Weights of a small GPT-style language model, trained from scratch on English Wikipedia.
Size: 24 layers, 2 heads of 96, MLP 576 SwiGLU, vocabulary 1024, 11.9M parameters.
Architecture: RMSNorm before each block, rotary positions, no biases in attention or MLP, untied embeddings, capped logits.
Training: 248M tokens, 3777 steps.
MLP neurons of a small language model. Each row is named by its layer, matrix (gate and up: input weights) and neuron, and shows model dimensions 32-95. Each number is 128 + 24 x the weight over its row's rms, rounded and kept within 0 to 255. A neuron's up and down rows have the sign that makes its largest values positive.
After each neuron's rows, "fires in" lists the words (lower case) most often at its 100 highest values on Wikipedia text that the model never trained on.

L5.gate306 [149  96 104  96 118 155 180 130 109 140 115 162  95 133 117 136 156 134 161  99 143 109 115 103  74 182 156 127 121  93  94 154 111 151  94 109  90 145 140 150 145 130 109 136 149 113 137 133 112 125  89 116 126 139 142 120 106 162 117 109  89 128 129 144]
L5.up306 [104 139 155 111 126 156 136 140 137 137 128 103 153 156  84 131 107 138  61 147 112 151 108 100  97 131 112 104 116 131 135 165 120 132 151 155 153 149 116 101 147 114 122  99 162 140 133 130 146 106 148 166 102 161  93 124  99 117 159 117 152 171 150 109]
fires in: "was", "2005", "2004", "2007", "is", "2003"

L7.gate405 [ 79 108 150 120 144 141 148 104  99 163 107 148  75 133 161 167 142 120 143 129 107 133 143 170 150 104 152 106 149 143 133 106  94 150  78 108 152 120 110 104 112 125 144 103 121 149 131 124 129 102 111  76 109 102 114 120 134  88 167 145 101 149 103 113]
L7.up405 [102  97 134  97 119 156 120 143 104 144 135 122  72 114 127 145 152  96 134 115 105 127 128 190 138 108 134 129 142  94 149 104 129 114 102 123 130 132 102 138 132 120 139  83 146 141 129 121 125 141 139  93  75 134 132  87 134 109 151 138  94 131 115 109]
fires in: "4", "8", "9", "7"

L7.gate20 [ 98 115 132 144 136 114  80 124 121 134 107 117 118  92 155 126 131 123 118 140 135 117  88  74 163 161  99 133 138 138 169 117 121 122 145 138 133 126 128 124 111  82 175 156 101 119 130 146  96 117 156 100 100 140 132 175 122 170 142 144 133 131 130 107]
L7.up20 [171 147 140 130 122 110 133 157 125 118  78 142 143 123 157 135 100 136 155 116 162 140 124 105 133 142 134 115 115 122 119 108 110  95  72 147  92 167 157 107 104 135 169 145 182 149 102 147 123 119  96 160 142 158 101 108 165 105 151 102 136  89 139 144]
fires in: "where", "only", "which"

L3.gate277 [109  91 162 125 158 151 105  94 140 133 131 159 130 108 130 147 123 151 104 113 100 165 114 141 168 106 157 138 130 144 112 118  81 108 144 147 116 129 133 123 114 133 131 102 115  97 109 154 106 105 156 143 178 116 138 115 133 125 144 185 128 128 127 140]
L3.up277 [125 129 135 119 134 113 119  93 129 154 165 187 147 137 153 130 161 154 144 120 115 192 112 118 117 110  83 133 120 149 120 153 113 127 113 190 125 111 121 138  85 172 116 167  94 123 109  96 113 132 102 130 128 122 125 110 114 118 120 171 143 122 135 137]
fires in: "against", "election", "who", "but", "elections", "elected"

L13.gate52 [ 91 122 124 106 149  94 149 147 167 173 117 107  76 110 144  88  95 142  74 128 141 188 154 177 150 100 102  96 145 135 151  99 129 113 137 141 122  87 123 121 151  93 136 140 134 104 140 106 136 127 145  94 124 100 149  92 143 150 157 131 121 147 160 121]
L13.up52 [ 69 120 156 152 134 130 167 144 145 134 122 143 101 140 146  90  86 122 119 162 136 169 175 157 119 110 147 143 124 134 117 132 168  98 130 100 127 111 101 109 164 125 152 123 167  99 112 118 179 131 116 122 107 117 161 131 146 155 153 113 121 131 147  84]
fires in: "by", "of", "at", "with"

L9.gate202 [128 140 130  74 138 102 154 112 123 122  96 115 133 109 152 170 166 124 139 180 134 141 131 169 145 142 132 110 121 129 120 135  96 112 136 122 123 148 173 146 154 131 142 107 137 139 136 159 110  95  99 103 122 141 117 184 139  98 169 166 132 120 161 153]
L9.up202 [115 163 161 112 144 129 120 128 105 110 129 111 135 112 135 148 131 106 132 185 155 115 133 146 101 143 161 123 124 116  88 172 144 147  99 125 126 109 135 140 124 173 173 118 172 131 107 144 153  85  94  83 113 141 138 196 141 123 129 146  99 119 175 114]
fires in: "on", "once"

L5.gate237 [106 142 130 176 158 107 129 118  95 104  80 143 132 153 166 129 148 155 111  97 112 137 154 131 137 147 121 108 117 140 155 112 121 128  95 119  93 111 117 140 138 130 143  75  80 157 146  96 102 154 145 139 134 155 157 125 116 101 122 127 127  94 131 126]
L5.up237 [173 148 132 153 127 114 128 143 128 140 134 106  86 125 117 110 129 105 137  78  87 135 145 176 168 130 120 106 147 100 159 110 115 144 136 123 121 105 133 156 110 131 141 110  74 163 125 105 115 134 112 105  87 102 153  66 117 103 142 121 106 124 128 124]
fires in: "this", "one", "an", "february"

L8.gate346 [ 92 147 152 129 150 142 166 135 145 117 145 145 155 169 145  88  78 188 125 123 127 112 116  84 156 109 147  98 137 115 127 137 133 125 122 114  89 115 126 109 100 107 152 143 130 127 133 154 147 148  99 125 140 141  91 109 131 124 110 122 158 143  86 149]
L8.up346 [ 76 128 126  93 132 147 134 150 151 142 175 133 100 162 119 141  94 135 104 134 137  94 138 132  84 101 138 115 164 130 133 101 124 103  94 120 134 117 122 100 157 145 120 111 121 140 100 133 119  96 115 136 105 128 115 113 153  87 148 132 138 114 120  82]
fires in: "during", "in", "at", "al", "although"

L10.gate37 [126 106 128 137 151  85 129 105 125 113  76 126  91  95 101 140 140 131 133 132 133 119  81 119 124 103 114 107 171 149 154 128 103  97 118 122  90  94 116 116 102  87 132  98 106 131 145 111 144 153 105 142 135 131 119 106 134 163 175 131  95 185 116 123]
L10.up37 [ 92 125 132 164 138 115 156 115 107 140 103 137  91 109 101 127 136 132 127 162 154 105  91 123  84  82 108 124 143 166 134 128 131  95 115  85 121 111 101 111  82  99 142 118 106 146 106 123 130 150 104 141 118 139 141 143 149 164 153 135  91 138  95 135]
fires in: "of", "best", "result", "mountain", "high"

L8.gate432 [130 111 100 147 142  57  73 108 132 136 151 130 116  93 132  79 131 138 125 114 117 134 102 147 140 112 157  93 114 153 175  95 124 102 111  93 118 150 119 158 119 126 113 122 108 148 169 151 134 107 131 105 155  83 109 101 124 103 112 143 135 151 145 115]
L8.up432 [135 151  58 160 150  81 121 133 141 143 169 121 145 121 129 119 142 102 150  99 113 119  93 115 122 139 147 127 124 157 155 110 128  90 120 121 122 139 155 151 156 114  99  91 102 176 127 162 161  91 141 139 146 102 128 126 141  97 132 136 134 135 138 124]
fires in: "over", "up", "overall", "upon"

L5.gate287 [163 179 124 115 145 125 118 129  95 120 154 154 118 136 117 129 112 137 171 145 134 154 143 120 123 145 135 167 125 122  89 131 127 114 152 165 132 127 135 106 136 160  87  93  75 134 179  75 118 119 130 140 138 136 139 105 171 130 148 156 133 107 134 134]
L5.up287 [141 118 169 123 177 113 157 124 120  90 146 151 138 135 122 135 129 127 154 138 133 112 102 163 150  86 136 117 154 102  80 110 129  96 127 144 125 169 122 118 126 131 149 129 105 116 175 122 153 143 132  89 138 124 123  87  96 102 147 176 158 157 101 112]
fires in: "after", "as", "he", "from"

L9.gate24 [127  99 147  93 165 141 118  88 108 130 142 151 122 119 111 113  89 131 102 149 120 152 123 138 143 134 118  97 132 123 108 110 133 122 132  85  69 129 139 127 159 140 136 139 119 126 120 144 125 170  67  86 157 128 166 129 110 148 122 143 151 117 127 153]
L9.up24 [ 97 114 125 146 167 125 174 128 134 166 142  94 188 113 141 103 100 146 104 124 125  98 111 132 172  88 128 159 135 126 167 111 134 104 131 112 134 160 131 121 159 100 115 111  99 146 128 129 110 131 127 128  93 128  53 111 148 141 152 136 169 134 149  83]
fires in: "during", "in", "to", "after"

L12.gate298 [133  97  64 111 116 131 137 121 113 129 150 142 116 127 144 187 135 103 133 106 124 133  87  80  97 116 141 114 120 159 153 132 133 124 147 115 121 134 117 100 119 163 107 118  84 183 139 124 148 176 128 131 136 145 142 113 137 135 179 146 123 115 153 159]
L12.up298 [121 120  88 109 104 129 165 129 111 105 110 132 114 113 166 150 166 119 131 142 123 142 127 132 116 159 177 123 117 120 145 151 132 151 158 156 155 112 141 161 137 185 120 136 109 126 152 138 145 160 102  89 106 140 101 106 115 152 129 119 104 150  83  71]
fires in: "county", "country", "part", "amount", "female", "women"

L2.gate408 [137 110  87  97 153 124 151  89 130 119 166 158 119 117 145 104 136 146 127 154 127 155 121 125 155 112 166 149 108 158  90 113 123 149  97 125 115  80 117 148 109 103 123 127 177 153 153 132 145 143 152 119 106 172 169 113 116 151 118 143 148 114 109 170]
L2.up408 [127 105  88 100 139 136 142  94 150  97 160 151 120 125 148 110 120 151 127 146 128 138 130 116 155 116 163 144 114 153  96 118 112 151  99 144 110  99 139 142 123  95 113 128 170 152 154 132 141 131 159 131 110 187 151 140 118 153 123 143 152 115 113 168]
fires in: "on", "goes", "one", "other", "covid"

L8.gate549 [164  96 131 113 124 108  98 101 103 142 101 164 108 145 147 155 145 134 147 116 108 158 144 161 100 104 151  93 121 112 109 138 138 125  92 152 110 141 124 132  81 130 135 107  90 116 111 125 100 170 108 117 114  98 118 105 122 103 132 136 129 137 125 181]
L8.up549 [152 134 137 128 185 107 130 118 115  93 102 107 140 151 108 122 174 111 137 136 120  87 114 118 125 136 195 120  95 140 152  88 161 114 141 140 129 155 142 145 118 148 124 155 167 150 112 121 103 118 113 108 135 110 118 143 107 114 124  82 111 139 145 140]
fires in: "be", "being", "before", "began", "behind"

L5.gate404 [118 177 132 148 131 150 129  89 140 161 102 141 141 118 139 166 114 112 117 116  73 127 181 150 137 150  94 136 124 137 142 150 119 105  99 122 154 141 125 111 136 145 179 117 119 128 136  98 117 145 119  91 121 117 139  72 121  91 156 136  92 109 134 131]
L5.up404 [130 169 167 115 138 130 118  56 167 171 141 141 106  98 145 158 141 122 120 114 104 147 141 171 174 160  61 113 174 118 154 161 102 137 114 126 130 135 121 139 160 117 182 121 122 126 137  82 146 150 120 115 126  96 138 104 147 118 158 140 133 108 136 139]
fires in: "9", "98", "99", "8", "39", "7"

L11.gate182 [ 88 123 134 119 169 111 131 154 129 149 107 120 173 129 148 127 110 175 134 121 123 122 116 186 156 145 115 118 151 155 155 112 128 113 143  87 104 105 165 148 141 156 104 158 143 108 116 186 140 139 162  99 116  97 111 118 137 103 116 122 107 129  90 121]
L11.up182 [131 152  98 149 109 161 143 170 105 107 119 122 180 100 125  78 137 158 108 137 154 128 123 135 177 116 130 122  98 133 137 114 150  89 123 117 117 128 123 109 101 202 165 113  97 104 133 123 143 141 143  98 146 142 146 131 125 120 118 132 132 128 151 111]
fires in: "became", "because", "become", "jost"

L7.gate154 [ 93 120 120 138 122  94 117 147 124 140 105 125 162 138 127  62 109 171 119 131 128 118 120 145 201 145 111 140  99 171 124 126 124 100 145  94 131 137 128 125 106 106 120 151 103 130 157 126 153 178 136  61 137 124 121 116  89 161 144 123 116 120 121 137]
L7.up154 [ 75 107 154 132 128 119 125 150  81 154  62 138 111 163 128  97 115 159 127 158  94 128 138 171 152 131 158 115 125 161 105 107 171 128 116  63 141 142 128 120 128 103 132 107 106 111 136 152 131 152  85 144 139 106 138 106 102 142 158 116 104 143 124 132]
fires in: "became", "because", "become", "designed", "recorded"

L5.gate114 [105 119  90 160 150 106 122 148 115 100 107  97 167  53 124 126  85 161 128 135 153 110 115  88 162 110 125 165 119 145 134 120 146 128 120 149 175  93 134 122 111 137 125 115 144 137 169 116 104 148 116  98 133 140 132 117 110 104 133 104 146 140 158  94]
L5.up114 [171 191 114 123 133 120 135 103 135 146 125 134 141 164 124  99 104  84 117 106 103 158 155  61 146 108 149 179 161 115 116 103 125  99 143 159 109 147 148 125 166 116 164  94 115 138 144 151 118 130 158 129 163 123 115  83 121 127 125 149 123 137 114 163]
fires in: "he", "where", "since"

L5.gate525 [146 125 143 174 157  53 101 104 121 139 141 122 174 121  75 136 158 168 146 143 124 145 145 158 158  96 168 134 127 136 109 144 138 113 129 160 168  81 139 125 156 103 161 141 143 109 159 153 135 148 120 132 124 117 112 142 140 115 140 125 128 148 116 115]
L5.up525 [ 99  76 112 141 120 130 137  95 135 139 107 185 103 121 136  94 146 132 144 155 150 129 148 163  99 128 113 145 113 143 146 121 134 131 169 103 156 123 148 213 137 133 110 105 144 153 153 112 109 174 112 110 109 140 132 122 103 138 127 109 111 116 125 160]
fires in: "2018", "2019", "2022", "operates", "2024"

L5.gate156 [109 114 127  95  97 152 144 112 161  89 100 150  82 174 144 131 161 135 152  77 115 131 132 144 109 150 125 129 144 132  64 139 106 124  89 161  92 122 175 128 119 139 115  87 128 125 138 163 111 115 135 136 132 118 141 105 133 114 117 148 157 108 122 142]
L5.up156 [148 145 137 117 117 107  95 114 173 116 153 143 132 139 114 116 144  86 159 143 123 157 144 187 153 176 191 154 151 130 152 116 145 153 119 161 150 135 155  98 113  69  95 107 185 143 143 104 122 139 128 155 129 109 111 126  96 142 118  89 111 134  79 144]
fires in: "more", "first", "channel", "planning", "planned", "division"

L21.gate523 [ 86 105 115 141 127 124 113 140 112 136 135 131  97 127 101 109 129 150 142 159  80 139 118 124 155 133 168 122 138  92 119 100 138 112 151 133 148 127 111 139 129  76 125  99 107 141 139 129  81 154 120 161 120 117  69 136 102 137 139 112 121 147 149 166]
L21.up523 [107 178 109 119 136  99 141 112 150 104 148 143 128 144 128 127 118 115 175 117  78 157  96 140 162 149 130 126 110 168 108 156 123 125  78 112  78 106 136  81  91 132 125 114 125 139 141 112 141 130 116 150 126 126 126 157  85 122 109  87 103 138 141 111]
fires in: "of", "revolution", "revolutionary", "tournament"

L16.gate196 [139 148 161 156 148  87 123 118 141 155 143 124 133 145 110 110 121 128 122 130 109 146 110 118 135  98 176 131 112 134 151 154 130 146 143 113 127 113 122 154 159 147 126 144  87 177 124 119 127 115 123 127 173 128 135 139 103  89 132 154 156  99 134 109]
L16.up196 [117 152 110  74 154  69 181 170 133  97 156 141  95 107 154 120 114 102 111 134 131 138 141 121  94 131 120 170 154 158 142 136 130 142 139 115  65 126 116 123  89 131 129 163 109 140 136 122 150  97 144 131 105 123 108 113 153 127 111  68 132  93 167 103]
fires in: "on", "once", "around", "in"

L16.gate303 [124  86  99 107 180  94 168 185 140 111 127 140 156 101  98 106 133 141  98 127 116 121 131 105 128 118 132 132 115 127 116 143 141 132 115 120 112 127 136 119 123 108 147 137 108 128 168 147 131 147 158 161 104 100  78 176 131 120 170 104 133 123 117 105]
L16.up303 [107 133 147 137 140 147 144 142  97 149 147 168 160 152  93 173 124 113  71 162 109 117 122 112 102 122 169 119  86 117 136 103 144 146 158 151 119 160 103  81 134 114 132 175  80 123 132  95 150 126 129 147 140 164 147 124 122 134 137 115 168 149 175 132]
fires in: "played", "found", "film", "released", "play", "present"

L7.gate566 [154 135 124 104 152 108 133 150  76  88 144 115 131 159 109 143  90 192 137 117 133 146 128 175  82 134 155 127 132 135 116 121 118 124 162 126 134 136 122 166 106 185 109 142 127 137  97 101 127 140 127 152 113 121 129 127 124 176 134 152 155 134 158 127]
L7.up566 [105 116 108 116 152  92 131  64 133 107 137 132 123 119 101 111 171 141 128 125 154 129 133 105 108 148 141 112 168 180  90 104 137 123 126 124 100 134 110 119 108 127 112 124  86 140 137 170  75 122 148 120  93 130 126 140 153 111 127 119 109 152  97 146]
fires in: "part", "party", "partner", "team", "particular"

L7.gate309 [143 107 109 103 145 137  96 141 110 143  96 103  97 102 136 110 121 139 147  96 175 183 138 161 174 162 129  88  97 125  82 109 114  89 118 116 102 146 138 103 140 150 117 163 102  62 127 117  80 109 106  91 120  95 118 116  96 132 177 153 175 135 127 168]
L7.up309 [142  99 139 132 140 155  72 149  70 138 105 122 125 112 135 133 107 155 140  77 164 159 132 177 149 160 134  98  89 139  76 125 161  96 124 107 119 144 112  89 135 177 147 146 123 102 103 123 122 112 113  97 113  84 130 103 102 149 162 160 136 125 137 146]
fires in: "about", "above", "remained", "ability", "remote"

L8.gate30 [154  96 120 153 170 140 108  98 107 115 106 140 126 138 130 107 121 141 124 131  96 148 105 118 142 134 156 100 153 115 121 121 165 109 121 181 144 141 144 147 134 128 125 123 147 127  87 125  91 143 123 109 121  57 115 117 105 135 149 131 147 111 138 113]
L8.up30 [123 117 152 140 140  88 112 143 116 108 113 128 118  84 137 151 155 138 127 146 127 135 109 128 153 152 109 108  97 151 100 125 128 100 146 144 112 121 106 168 119 124 124 146 131 123 142 111  88 171 117 160 128  72 142 108 115 151 151 105 106 121 168 137]
fires in: "be", "being", "before", "been", "began", "behind"

L3.gate571 [153 112  98  88  86 110 125  71 137 171 169 147  95 138 151  92 130 157 159 145 128 144 155 152 111 100 138 130 131 132  99 143 104 119 133 137 110 164 171 106 111 130 136 102 103 119 159 162  82 122 158 115 135 158 170 141 133 126 136 171 159 108 130 149]
L3.up571 [148 134 142  87 123 137  84  87  94 133 138 162 113 143 140 127 101 147 155 172 128 162 116 150 115 160 141 125 123 115  56 125 166 107 126 145 151 147 124 109 109 136 182 128 116 142 120 160 121 147 138 152 159 161 138 161 131 131 141 158 154 134 154 128]
fires in: "as", "evidence", "eventually", "event"

L19.gate560 [138 121 111 128 151  92 136 126 155 159  92 146 118 111 150 121 129 154 169 162 130 119 139 111 159 113 121 124 111 180 111 134 180 116 162 143 129 157 134 124 140 136 134  72 139 148 115 139 114  82 125  93 126 125 110  93 162 136 127 135 124 104  86 172]
L19.up560 [179 132 171 120 157 135  98  93 172  97 151 170 135  91 125 146  99 118 129 135 119  98 143 158 161  85 124 120 170 113 128 114 145 130 133 141 103 126 150 135 141 127 151 122 146 132 121 110 156 148 155 118 152 154  95 109 131 133 159 141 129 108 100 130]
fires in: "after", "when", "before", "while", "by", "he"

L7.gate229 [116 105 111 134 141 132  98 123 159 112  72 129 148  93 135 128 159 139 135 115 112 143 129 103 129 124 167 105  92 142  87 121  78 118 121 154 125 166 145 121  83 151  96 177 115 106 132 176 141 114  99 106 124 117 142 135  98 123 146 145 174 159 170 156]
L7.up229 [146 149 123 176 120 110 103 101  97  83 183 142 150 133 164 119 133 163 141 136  92 136 126 104 129 104 152 167 113 153  93 142 124 154 111 126 132 117 149  87  72  97 135 162 152 123  99 126 136 109 159 142 107 147 149 132 151 115 142 172 131 125 164  98]
fires in: "only", "against", "but", "again"

L8.gate369 [109 112 105 130 133 145  97 136 121 117 104 125 158 130 161 100  97 165 118 159  94 155 141 133 131 114 179 119 153 129 125  99  76 115 163 139 148 155 158 168 134 110 115 143 162 140 133 127 117 106 112 148 132 104 129  88 135  75 177 118 190 129 109 136]
L8.up369 [120 110 151 126  95 170 100 156  98 104 124 144 183 127 136 126 125 123 128 123 100 149  80  94 106 143 137 162 134 152  92 118 126 145 161 161 132 126 133 120 108 167 113 137 175 122 136 119 111 132  76 175  66 119 101 149 115 101 143 198 117 147 155 128]
fires in: "served", "present", "service", "services", "presented", "representatives"

L5.gate77 [140 114 135 141 146 126 135 124 136 124  93 133 166  91 142 131 120 130 121 145 144  97 136  80 165 113 148 143  95  61 154 123 171 116 135 143 143 171 101 122 127 133 151 167 144 146 160 143 131 100 129  86 141 149 161 149 112 150 129 114 166 103 118 159]
L5.up77 [138 126 126 138  71 121 141 110 126 140 139 155  99 141 168  97 107 102 147 126 124 156 110 130 124 130 114 133 154 117 112 102 127 130  98 113 136 123 160 147 157 125 167 113  95 113 131 164 102 168 136 111 153 134 111 134 177 153 140 125 112 112 116  96]
fires in: "when", "where", "which", "after"

L11.gate487 [118 135 163 120 117 145 146 159 142 151 126 167  97 147 146 153 145 126 125  93 124 132 129 129 178 116 153 125 129 134 116 127 127 129 124 138 152 118 120 116 100 157 139 106 129 132 152 134 119 109 100 106  98 140 151 150 128 132 106 105 139 171  98 128]
L11.up487 [121 145 143 136 167 130 156 130 137 171  87 113 129 141 124 126 195 116  83 105 125  92  97 123  90 135 128 114 154 160 133  96 129 140 122 148 152 129 113  90 120 137 147 148 114 124 148 150 160 157 143 103 109 135 108 136 147 123 121  85 139 100 142 122]
fires in: "of", "several", "at", "under"

L8.gate481 [132  73 160 125 173 137 144 145 161 116 142 147 146 116 137 123 114 117 118 114 114 141 119 104 179 117 195 126 148 123 119 133 137 156 100 150 118 139 119 165 112  93 139  75 152 131 163 126 140 146 114 107 135 145 129 149 123 162 134 126 148  90 140 159]
L8.up481 [142 118 117 110 111 175 125 134  85 123 139 163  98 142 134 134 158 100 144 175 155 158 103 128 113 110 126 120  75 155 133 141 102 107  85 124 152 135 129 123 139 130 129 140 139  93 142 119 139  75 134 127 149 187 182 131 133 136 120  85 140 113 144 109]
fires in: "on", "between"

L13.gate120 [ 96 104 161 126 118 120 148 148 135  80 125  81 140 111 137  52 143 146 134 129  75 120 110 124 103 124 152  79 106 165 107 127 116 144 140 103 144 135 130 156 142 124 144 134 146 136 151  96  91 112 124 119 149 151 139 139 122 122 156 179 148 155  87 134]
L13.up120 [163  99 117 118 137 126 121 189 162 143 168 120 153 135 149 126 146 121 105 145 104 157 104 124 118 109 118 149 119 104 148 118 140 134 119 116 118 134 135 100  75 109 136 173 132 109 132 160 107 154  81 159 158 140 124 145 132 164 130  90 134 127 110 154]
fires in: "record", "recorded", "records", "last", "recording", "broadcast"

L2.gate282 [144 111 135 108 156  88 139 138 139 138  94 165 111 150 136  70  98 207 149  92 111 159  77 130 145 105 150 117 143 152  81 119 166 108 106 117 111 113 115 135 121 136 122 119  80  69 106 112 125 167 169 109 101 109 122 101 116 160 134 170 160 130 149 150]
L2.up282 [154 169 137 142 154 169 107 169 112 164  59 106 150 116 115 149 140 156 149 109  97 152 133 131 162 113 151 100 110 160  95 137 151 122 107 122 139 119 174  87 126 157 150 116 112  98 125 123 122 128 138 116 103 133 122 119 111 129 121 135  90 127 146 147]
fires in: "support", "became", "because", "become", "supports", "supply"

L2.gate278 [154 115 175 149 157 172 107 152 118  98 116 168 134 117 117  78 107 149 101 115 113 174 135 111 141 104 124 137 172 159 118 142 104 136 159 145 113 112 151 134 116 150  95 167 137 133 148 151 113 116 120 159 117 146  87 134 134 109 148 159 140 160 107 110]
L2.up278 [160 111 160 144 165 157 127 137 120 122 112 153 123  98 115  93 138 140 119  91 104 175 116 124 110  91 128 128 172 140 114 121  90 155 150 151  98 155 149 178 111 135  99 169 141 126 144 121 113 109 124 176  87 123  86 134 118 128 152 134 149 126 158 143]
fires in: "present", "member", "performed", "information", "presented", "representatives"

L9.gate403 [137 130 107 100 118 123 131 126  79 128 137 123 127  78 108 115 151 129 126 133 128 118  80 100 147 133 133 111  98 106 116 141 115  89 103 109 125  98 120 128 125 147 146 133 131 128  87  97  77 119 133 118 148 133 124 136 104 109 149 181 129 116 156 174]
L9.up403 [ 99 131 148 137 148  96 128 140 121 129 121 125 147  96 126 117 108 175  93 133 140 121 132 141 102 123 141 173 145  82 120 135 118 112 123 145 124 135 117 103 114 142 115 138 102 149 120 154 115  64 158 107  67 154 108 116 108 117 102 134 131 150 147 158]
fires in: "on"

L5.gate557 [184 141 154 125 127 147 130 117 104 117 144 118 158 129 154 142 118 128  86 151  94 138 179 112 118 129 114 149 148 138 138 128 122 123 111  96 130 139 136 145 144 139 139 101 148 101 112 135  98 147  68  93 136 114 140 113 133 102 156 126  99  72 140 140]
L5.up557 [132 186 134 111 181 118 146  55 153 139 122 161 139 115 147 193 140 153 129 134 126 154 142 151 160 143 119 141 183 113 129 135 151 144  96 136  82 145 113 156 130 101 123  94  94 138 137  97 121 186  93 111 151 107 123 174 113 119 140 138 135 130 119 128]
fires in: "9", "39", "79", "98", "89", "99"

L3.gate525 [108 148  85 173 177  75  98  99 124 120 136 119 107 125 155 115 102 153  91 107 144 107 130 133 168 193 114 148 117 130 128  78 113  96 106 140 133 141 129 136 109 142 149 126 122 115 143 179 122 115 110  95 125 127  89 129 121  95 148 115 142 123 136 128]
L3.up525 [147 136 111 163 150  73 107  74 141 132 107 141 139 135 154  95 143 153  98 113 128 144 115 126 135 193 118 141 120 142 121 105 153 123 140 129 109 166 161 120 128 158 139 139  98 103 125 159 101 137 106 110 130 135  88 101 126 114 144 104 158 110 144 128]
fires in: "which", "where"

L3.gate173 [148 110  91 129  99 150 129 132 152 170 120 115 127 119 151 137 111 110 113 126 134 130 149 116 195 114 110 124  85 149 168 113 112  96 104 136 118 139 128 134 112 135 118  99 147 136  99 122 113 124 157  97 129  73  56  98 164 146 108 138 110 159 107 153]
L3.up173 [115 105  44 133  94 182 126 132 131 153  89  80  90 123 124 147 152  90 144 140 131 104 124 120 142 129 142 127  98 162 157 125 133 123 133 163 105 129 144 138 114 146  88 121 119 128  69 119  94 134 130 118 133  96 104 114 159 147 116 107 117 139 101 141]
fires in: "director", "government", "governor", "year", "following"

L3.gate462 [115 139 165 110 112 143 146 148 128 109 100 175 112 163 114 141 146 124 136 149 116 107 129 107  66 112 141 107 130 104 130 141 125 132  96 170 172 140 125 115 169 154 130 147 127  89 165 118 132 121  71 109 112 112 144 173 132 136 118 149 136  73 138 125]
L3.up462 [134 135 125 117  93 135 123 118 123  87 105 174 161 158 114 122 129 135 145 124 126 147 139 116  87 121 186  84 114 125 124 141 156 127  82 159 189 120 120  94 142 170 122 155 148 123 143 128 103 143  98 103 106 117 137 158 129 112 107 157 106  91 143 144]
fires in: "final", "original", "originally", "chief"

L18.gate236 [165 128 138 103 181 122 128  89 161 156 148 107 154 136 121 131 143 189 135 117 123 169 101 125  88  95 128 158 157  78 128 126 104 131 115 129  92 108 166 130 113 138 118  82 105 132 153 123 118 117  93  85 108 150 160 110  88  91 133 172 148 139  98 148]
L18.up236 [115 150 160 139 124 102 126 164 111  99 111 103 110 123 119 113 141 159 147 117  98 167 144 116 107  84 149 180 151 130 142 131 112 120 117 118 140 146 122 130 148 159 115 109 131 122 115 132 142  94 122 121 124 104 125  94 103  96 109 152 125 130 121 129]
fires in: "on", "until", "since", "during"

L5.gate258 [134 159 150 109 145 126  95  88 147 148 152 173  88 133 148 148 171 164 142 136  87 128 125 152 107 152  82 127 171 105 129 141  98 118 122 137  99 148 106 153 129 116 154 131 110 108 124  99 118 133 112 117 155 112 135  84 168  99 171 137 141  81 143 128]
L5.up258 [127 162 124 152 150 139 107 101 103 171 110 104 160  78 138 164  88 110 107 137  89 103 163 140 181 132 105 132  98 124 151 126 145 101 128 140 159 140 105 122 148 101 174 113 112 142 144  97 146 129 118 123 109 138 125 116 136 108 124 119 115 158 154 120]
fires in: "9", "99", "79", "39"

L13.gate270 [101  92 111 157 139 108 129 103 119  62 159 118 110 113 103  84 104 120 157 120 149  74 117 138 150 111 132 148 146 167 138  90 127  86 138 109 148 154 144 159 112 193 159 139 121 147 144 130 117 125 146  74 173 102 113 164 100 162  93 138 122 130 127 142]
L13.up270 [140 150 108 102 121 167 135 125 142 142 130 113 177  87 102 142 108 132 130 132 121 132 114 147  94 121 183 132 152 114 115 129 112 125 169 188 145 155  97 155 164 174 131 114 114 126 117 123 115 166  81  89 108 133 132 129 117 149 131 159 107 125 128 190]
fires in: "since", "city", "university", "they"